Weights of a small transformer language model.
Size: width 640, 15 heads of 64 (3 for keys and values).
Architecture: RMSNorm before each block, rotary positions, untied embeddings.
Training: 955M tokens, 7283 steps.
MLP neurons of a small language model. Each row is named by its layer, matrix (gate and up: input weights) and neuron, and shows model dimensions 384-479. Each number is 500 + 50 x the weight over its row's rms, rounded and kept within 0 to 999. Numbers have three digits each. A neuron's up and down rows have the sign that makes its largest values positive.
Before each neuron's rows, "fires in" lists the words (lower case) most often at its 100 highest values on Wikipedia text that the model never trained on.

fires in: "best", "government", "state", "world", "national"
L3.gate771:518529446500465491473522559513476547469413499501468390407532495489485509578506528454556467589540459421522495520502526391515537474499560462535456440508434570458450431427555560513457437536527517579509475572563497568494522522489545454470468619478531562503441534462522511500548532520382440428
L3.up771:526535561446471418498513447550563388572515472466387500463558503512584506564603470500472432475492565501466506480481501469473515553394520531537518476406535472459547522520461540534526457593584511448593488473447465516563561548557466532462421441456456539411538507468546553496555469560454543482

fires in: "district", "town", "township", "province", "ward"
L2.gate1128:491546540517479502481492488535574575533466526561416526498521403426410459502361553444487480553590468512641419545487556542484547553456534466544466546442449462452467536474511543405519502419487487540568492407540492574518483464557516546393493471492550496463445533471560521389476470533437522580
L2.up1128:457527560527539464479542544475470468510487537509445448482508525465693596510521531473452479638433476475538459478558520371568486396496523505518400478504439441449551494503608595581408489506444546544482582398419549542571459619499587471544587617564567506502473538499413406632437501484492531463

fires in: "a", "2001", "and", "2002", "2000"
L2.gate523:485455496422555500514480427516499524517506513508403564490488425535488532506504455466557503546514524543478540481428523501658423545491509420562595562436462522477476476506573467544498483458513376557565475407425529592481537611498474433532483446497552431474497384539554565499542514532530509451
L2.up523:504497476495573447524578433439479575500525517460621595429448512483585484456568494579544500488553472493608507490527451563507503553443470458534480529454452491525475480544485527593527474528530532443581617519513436526555509555433351516479439494560423594513507526454420529549467513534450441428

fires in: "children", "members", "band", "personal", "daughter"
L3.gate1572:418534485510532488560502481642469416449516593499468577398544594388546447467413428520550438556486468542382465561343483525506533580429625464528457452439424512455433449531435465587533519538505454530535488561496548592549617451457460619492528486533559537557505549482594579515550376556537483463
L3.up1572:460484538533540497488523470549596467470513593429508487444533460460493493511478520442422526414452554506537474463538420476516461520515446484501464484439587498523578402520470491437480564514471588467497510529484488537525445465458493484511467484517491540525503527482498551549487438574454537622

fires in: "that", "joined", "helped", "asked", "kept", "help"
L2.gate1388:523465499540487558620471457488520478542429528557489495499449517535547464560455480440463445471541446482433582458445470544449553525522447414480420447556546476479476515520531511548527555557512506532509518516569595560604414451435531465525449427555600525495458557453502493502537445576549483545
L2.up1388:505534470457476422498460535515509405537548497500551561486497545475511529457509427526513452390497548441472472491538492606558487620425531516458611586439420523483483580566486455512489464514554410343606457477514524513526505495433530572513486468518472433556573484513515419593487474553521471439

fires in: "had", "has", "town", "having", "have", "won"
L3.gate1425:482432464566498514589447482437512507515432502596468473414450527460500464567378426631541571623467438518450548539464492546421572461495626424501433458489422461485594583526477443516510482491532541548398483546451425525577455584481478499518560494466450582466587551455556399508504470487475580479
L3.up1425:487411510531472522483455490457615437444454478531464552433476452506476474467397438477536464501533400562539488482491468546448401437516566378501454503509494529398469421498447360548436507413457467505467508493509483596472371568506421520465487519572480500416462532420530472476462464502431485457

fires in: "has", "had", "have"
L3.gate642:482537506449495486539500464533482471489516580463469501533435511417447443554513545423500506517490496573521530478460397553515489513534526538582587560556451521559599469541551497435575473480463501521560511443488410477409535446592590490520503492475495482502421547520532385488589533507478397484
L3.up642:552544442549382512508481518512446499500541540512439444553485503549503525567500538510634427568526509484501506465412492551500535523490528443536465506473536462512401490511519486514470354498456437571545572577513493568513494548460532436541524530451457571557556535493488461484519460491561452548

fires in: "15", "18", "16", "14", "12", "13"
L3.gate693:521497478500480577587552572548496485589561533542514566489546477503541432401567508543520470429491466457489538488497414519508446512538575493463474481484496548438566483484476599567477535473488459575566453591457544414456488461480471542600519491530517451521422463443479434431497441551524562500
L3.up693:467557511518552496419567412489568508526456492505572515546491423568508491551547439578520512577510629522552479368575542518504499487520591475514428459457507529522490555517447518450478586569502496474488437486514452504432610541443524491440606475521468354481593468435466586545568528485412471520

fires in: "adventure", "record", "track", "design", "shumway", "studio"
L3.gate1140:420464446520474513600556509462534499463428480494513490618638425554481685548409505522527455536522516443419444490428528539505478494420524436513559467445430399595514644515521552498422558534467479553496440410482547459497455476489490514551500508418454513538492521494497556378529529584425522575
L3.up1140:543478422590500478514525529536484526492452482486513533525583413518530555534434406475469499546493485530446475487492582495463444549355526513507556428463490464592471544390485493433502493468482507517465524514420500481453525471544426536515497477461572471510460472420507604457465517557426401584

fires in: "2023", "2017", "2015", "2011", "2018", "2021"
L3.gate1623:533516635586606477503546582542443436515548535483517442441549485529439532480424472588415516445573421497505503507381512548562443391525477548428532541409472542504644446483547548529521462543489577531557451527492519568546490598571528528539500445465475454500508576503478525469441520547497535526
L3.up1623:528460560527548486603471548528427541500479482548466554486483469487495479407480479536516531465485482421486468536524480410533469473540538483482441550411428441470537427585535560462550470523434566511465519556498411509436499536557565526510469423548460578554505519570468476494520480524597441525

fires in: "is", "will", "may", "they", "were"
L2.gate63:452483512601481553487558563528521530395475575456492579461465519486483507499411519582489507518434461549531569641497442523525459435471470589484512497512498509456541524505559512542455408487445545508407357462676507498509484494546560571521514499559449489518519502573482518535607490454477593511
L2.up63:465540486437512521490513493558528450552536462511437504559448534546505502491439590491466474427436471356516517570536527522440450555488517386421522379442491503462446504516584474432412513382512458539522491459434478451462398581502476480429435450460514507506507564471409463520483531517607511500